python train.py --num_hidden_layers=26 --hidden_size=320 --num_attention_heads=5 --num_key_value_heads=5 --head_dim=64 --intermediate_size=1600 --vocab_size=32768 --hidden_act="squared_relu" --norm="rmsnorm" --norm_place="peri" --norm_eps=1e-06 --positions="rope" --rope_theta=10000.0 --rope_fraction=1.0 --qk_norm=false --attn_scale=0.125 --bias="none" --tie_word_embeddings=true --parallel_block=false --extras=["capped logits"] --init="normal" --init_std_qkv=0.0246 --init_std_o=0.0246 --init_std_up=0.0246 --init_std_down=0.011 --optimizer="muon_variant" --learning_rate=0.00242 --lr_mult_qkv=0.4 --lr_mult_down=0.7 --lr_head=0.00819 --max_grad_norm=0.5 --warmup_steps=200 --schedule="wsd" --decay_fraction=0.935 --decay_shape="linear" --final_lr_fraction=0.1 --batch_tokens=65536 --max_seq_len=768 --doc_mask=true --train_tokens=382100000 --max_steps=5831 --dataset="wikipedia_en"
MLP neurons of a small language model. Each row is named by its layer, matrix (down: output weights) and neuron, and shows model dimensions 0-159. Each number is 128 + 24 x the weight over its row's rms, rounded and kept within 0 to 255. Numbers have three digits each.
A block is one neuron, or neurons of one layer that tend to fire together. Before each block is what it responds to, as a language model described it from the Wikipedia text at the highest values.

Responds to: Prepositions such as on, to, along, from, off that open a phrase after a completed clause, often before dates or places, e.g. "on January 6", "along Ged Road", "to commemorate".
L14.down1237:108152096142141156093108098108103121081134133136109103143095104086144161136117120127113116139144153093137123139106087125152120135126154135086068141108093071133149128148149118117143167116109143099127155138141112183169142150117103148123102126146142142079150130120108157169160122106155122140155139161149144126131093111133150127138086110128099107150121185143124128144113119092155115114172107119111129125134106111122123141112163102144138143143108140084131093112126098115110105106155160
L14.down1353:143134095105115135153138096101143138103134105097105126133108091121130122121124123174120141117101174111175124093106133149117130131164138139123098159179129131135159089121135114127145166145143132112149108085115098114170063107126110190158163097156108135120106092147140133182151124143098119113107146163124124109119146159129159086126092190105083147100099142190118095110147127140101116136115149086084161114177130159124151120126088090136115149125152130103109133119107121138112150147158155
L14.down1357:112168139169111112146096151073127098087143153146110165141105115071095079131154085146165102133118160140140152122162091131124128133213123158128112130175144146168101101101131104146176136125124131109093174128108116174141098123082137097153084128146140122093147122133087126106136095116113104160099144123114154158132101139151139099085073106127102138119134105110148157132130146139134126120100113130140169103113164087114102147138101174133156176127158123135145090146127138137109163143144137
L14.down1377:075102090119119121143115108122144100114150138120096133120108092095153124108097142105088135144152134165146067163142120144137139142161137141145099131116118127133120129111141106120120170089172157097166137128085114082119124120150112135120140084088131133091125144122137135126145142132129167157163080162083132165139121094148156182139086177111129123088091112092111119115120124142145130137124088105103112127116118096112142142106108098128142095075143122126137076099125137129098127129125115

Responds to: Final subword piece that completes a multi-token proper name, usually a surname or place name in tables and lists, e.g. O'M-ara, Gaj-da, Magdal-ena.
L14.down31:118150134148141097131142148107134155168145138139104095135168122126136147108148100186154156156127119150144100117156142116161143145094097125109166111135140109176150100154164114096097130158102105132100134138135134100142110125114119123124132164094148174153084103119126175100122146162141094101127102115123157066156099171149112113084137130143116125134142080116100162134134093077108102136132130150147118136156139098132111084151088170147119143101116105083154115144117143114133107087151138
L14.down656:149163187119142089134127107096126115105130095155166128145115133097114119111105148151076147120098129107143144111124129125128142148081110124119086120148114158130111112102100138134141111168140099148121129121172146101107139101119116123157128113129140148116118117116111161134088095095081137154133135083131134117097128121167114121164129123132130101125176102122145136164095106103158140127158156158128132074083161116109118148122118120111105149111108148153125107125166073152114176122127179
L14.down676:130175109127106106140096144136152128143103149094181136114127101102124077126093120157130122108143118143135140147184118159103122121120118095127070137141129098173079130172143112149179135113104117107058131115075140126096151127108125136187115102124133102141080115132143118151105134111107154141162122167096133112179154142113139122138119118123161134111136167143108134122146112137128141128155131114136106135098122128077156147129139120107156120146216122110150135119104098092186137137160126
L14.down948:132134170110095119158141121155116116167078159133147142151097131163127080112115096135141162182156118118148107128149147154141135114098099131082119123125136109140149116109133146127128163142127135153110170136113151129140130118104074082122122139101143130142129089145102139113080168126110116128126163142106136118125148099126156115146140124156146166149109127106114143132118084145130130099132113122147092140188113136087143102129179139159127157139183129111116119123136126157118207150136124

Responds to: Final word pieces completing a person's name in lists, tables and credits, often with a following comma or pipe, such as Zimonj-ić, Valer-ius, Avner-, and Majk-ić.
L12.down20:146127115140136121131131105160101140154191119134144117122121171141135127132124116153140158136148142126130113137144111146127186098130153139126112181134124125144130137096158144111166160105169085119143142139141171120126109070095110134093153123144095139125136140143118151128114091141152135107048148139107099145115108114145099157156157149073137113160122118101102090186114125106138100093142125112112166163110101125099117139117103096133135140110159134118150111097162157155126110123154126
L12.down496:167123122134130117100136168151146149145145081104103112083108130162159111147147109104132154163097165151071124125129121113106168163119148151089172081125147162114136165149167162116135171132101107106122145116100178092124146125104149117119096063180141146099114113092169100105152130156157152134124157104098137101134127147113159117123114123140101138121113118134150130115133130139132162118155125110137118125130124140137141170120145141101166182132152118141098142132122139128143157107129168

Responds to: The word "to" right after a verb or noun that requires it, as in stabbed to death, condemned to be hanged, withdrew to; rarely from or at, or numbers in infobox fields.
L12.down441:148150092121110123189127093138129148134141126131143131064124092140156089136131104158120151136119140120108094147129146167112135148177155124110112134118130123159133089113084179135119118136140130142116134096100110131137118145160114123130133140135093160151118099106153111105115135108126122127144154139120151087102147162165125078175113181160082130147110116130133142137120081136118123141089151092130138141173118144147137115140133121096131122097131090089158154126116097107138110127168122
L12.down480:103111129143126124089121140143127123148172144142104127137099102127127146161107096177125106146117098164128127052102108132096142142146159176113148106123132105178157102115136114133180120142121154102201135109143126123135138197121155103101159117129150149148128101166123094164103113115124155144138130124160169096110109110153091139133103113118120143170111104168196136122104100144120126162145149118118124110145114100132069130121126135105119109112157143151167109104132103155109122088146149

Responds to: Final word-piece that completes a split proper noun or rare word, mostly vowel endings like -ia, -ine, -ina: Wallachia, Estonia, Hasina, Yakima.
L3.down116:122144141112155144149139148127170144137142116143151131134136169122157118078171141136062165093152134112106122138130119096146108094121120135184121112104128149104136130188132162134099121133130143157139154156170133145135102113114149088115143113135167136125159121118096165139132113095117119115137092113104144128121165173105111094144146138149123111112094104140140128175097104129125155174121114124093123118153125093116135138126110137153100160162137161094153118149116109091099078140078094
L3.down235:151125128153138111138153135152131146115056109144129116122128074120094140138120116105138100130144142133157128126097145131127123145094130135131132104122098079119138156135127124139117156132148153147147205159145133131105120075098115107138128141117158148098146134086123074105139152141124122129123093140143141131108151101176123115137173131146140149123115170137090147139096116112152173151141115132139147127155150125135120091126123120112143106109129143122109123146139112110130130114159074
L3.down323:090166133138195158131123134111146150090103142109085147089112151105186140142137121124113125098146131135102135141109129130157080173095167177103131133108127162125061126117123151138153147154116121135083140137109182133159105161154111137151135129124091141119173086116125101160145118159146124146126164133127105113102147091074132140153079129126149124134108126121118120145162094121131149133128106132110100139112135130197160143124135133111156124157120164094161092127143104133104102153096155
L3.down448:154094125086139126129163122109108107118151105146138103090136149101115130136101100166140119143113128115120146147097146129165068109186142096128154114108118100126150093128122066133139129140125147116138130113113117103161118137166098145097178104119145138133112145139104151136110146144134149122117165110127104146172102134145109122084128146142143159150115155127141128144104173136152136134107086140168138160130120124094157158130168137113132090109091137128130091129099153089125141120115119
L3.down535:128117108099104149153131121117159110134107145060127093142106128072128107102120151105112107102119118108112150112146125103110158142131187160112119132136123103098145121090139125138094112136105133123134153148174125115135090128128135129123098137133114129116148108102192166070128105107085119145107131174143166100131117113141114163113097128129139117099128146148163168119115136106131113131167142102138144137145115177143174115178136082139121088143153120088127146156102161021087137116100154
L3.down640:158104155118120128150157137135135124110100124121162137134138141084117173083180116109105126156152132133107142146097158143137093097137108105124162128149112155129175169164179142133126101150112126159084148098106110080123122108169123116130102112139122111160157167106127126117115151065117159138148159137134140139125125138096135151148143151157141119153142098148116102146141107169133116152145111161077126146110155120160150109143121115165206061156122131126135121127100188142108115123121151
L3.down866:135119121166146139121130156108158133153137140140145122098123096117178172150121176170092093089142110177168149097129125123135162123114133129110098131168116068139134125078114087088121114158187096117131149138080121134131155191119119167139156133117130095157133132116128143122122136137135114133099137089119148155128124128122140120108140188109111148124091155117122170152135118121124157134129145130109135092173129108106151132133072105127104121148165089129072110101124129173125159099103149
L3.down918:168115149110150120140187133117121137173125133086098117114130074129122136119127078133157142133151145105120128124124162094100195148145103141117143101117147118124148144139119145119144119163128154103102157159076146126127125136162110123084112095138191126159131082147180151154158138124144136079115155126122156118115104131116141149135158093124083131135109176131107111119144119108119125137132122156102140130111142148140150121125165144134094186184139149100138137093095152077165130169113106

Responds to: The word " to" in every use: infinitive marker, preposition, and range "from X to Y", as in promoted to, able to, 2011 to 2013.
L3.down200:125127142149169110132093161167141094139139189140114149110129127118098116120125176140111119098117099157122090104103158119080161132117123168148137132175133131172117124162172163131129138093104104136109078122118167140116114131113108139084154110148111122169098139123131070129132120135097148121130108139121146094124140145122149146129146111119091090150098140131142166133133133078107104128150138094091126158105150161141162137145150126131132084137104137141126110139118155150143178121143129
L3.down374:096163099141114112124080122129127069120085146172103115143136134179148147143159148082154163117107078132148113110097150129112094119094138154124097111144157167144143085109135152119112119121149146162126150116157095125109122118139141125117120123131105128105128098118081146150136147146088096137147117170186132101129124145127077160073138119098125135145141131121147129144132101111077076120147118115091092144124124159134095155097137115147129107111144140153140096153121122120167120071073149
L3.down734:151102133074129136159133073167133119094124112130146150139111146092134123114105100131131090152085156112140149137136104094097174111138107103122107154171137121080123125125140122141104119135129141133167103123100145151139130101106124097119139156097135198158154139107135137123086148139134126167118095131155118066103141159137159127121168145127161109120163153131142142149115137152122126128147113088123133112113123100086118079125149096135151146101112135132157120101106132137131164129089146
L3.down762:164137148142146118137045146150140115143101139082116118125169131104097132139137109137099080132121119160104114160126112067104115143105124128161142138159108148142106168143166119141108141141129151148102133122113117163117149161120101120113132090114094139160097128123135162158121119122158189143148057120103142146095153094136143119133110123099118124125070082089126152107117097033123154135153145102084170126103158094135121104137121137160156122138098142123130120126125145118199112133127158
L3.down787:156140134106132180117115099128121127144115136113125134113127176122129138162116122092113094141118156119151148141113168150171125102138081145113160090116113174147140112118127121095128101099120151109110179152112111136145136103055122118173152095121129134125145129142150127175134171151166141140116148144153110132107133116125129099148134129100112156124111132115144128105092127100097153132133109135112134088162113123133135095119128134186143123133182100101122133108146162126120113131079118
L3.down928:144120145163106129135102139165129121110172113138115127139161147105128132117124100103119098105143113118116152162149144150122105179164130114102122142113104183122102128104100103113104123142104177151062137134069150106057123127074109163141138099102099117136090107112129155119131082137103155149123097151167146154102092151153144107080126145118098110114127160112099113129136114102150143109109121090101138159101136096144148106148166109136096130153092130123100142145146149125127147150143129
L3.down1115:113152098144120132149117150117131127119097183113118114150144123128096069110097150164131134113137102100161107130109132124095148075111155115167098128124165125127181171129139124086136159124127177119074117103102117110123107103132155165091119102120126134135145107130130147081124096102159151174153072113121154135119085113096095152140130092108141126116127121122110164164151144149124101153150105165141134138122106122120134117128094132115117167122138128129147092152091156154091107164108138
L3.down1192:152102133086172128109155111141120114114062148145069165102125148140096117160103179098136126143161153143131107130096104128144133127150078115180159112136128164152118121116110123129133133123149117078079140137082098128118079131119101126153145135143109076117112096136123109168107147086096166066114143135144115110137126119109106134146151125134134124136144111117144126141145156118126082144126100134141123080140140123136117143152120137178132109124091119123126122116130096119093141120131157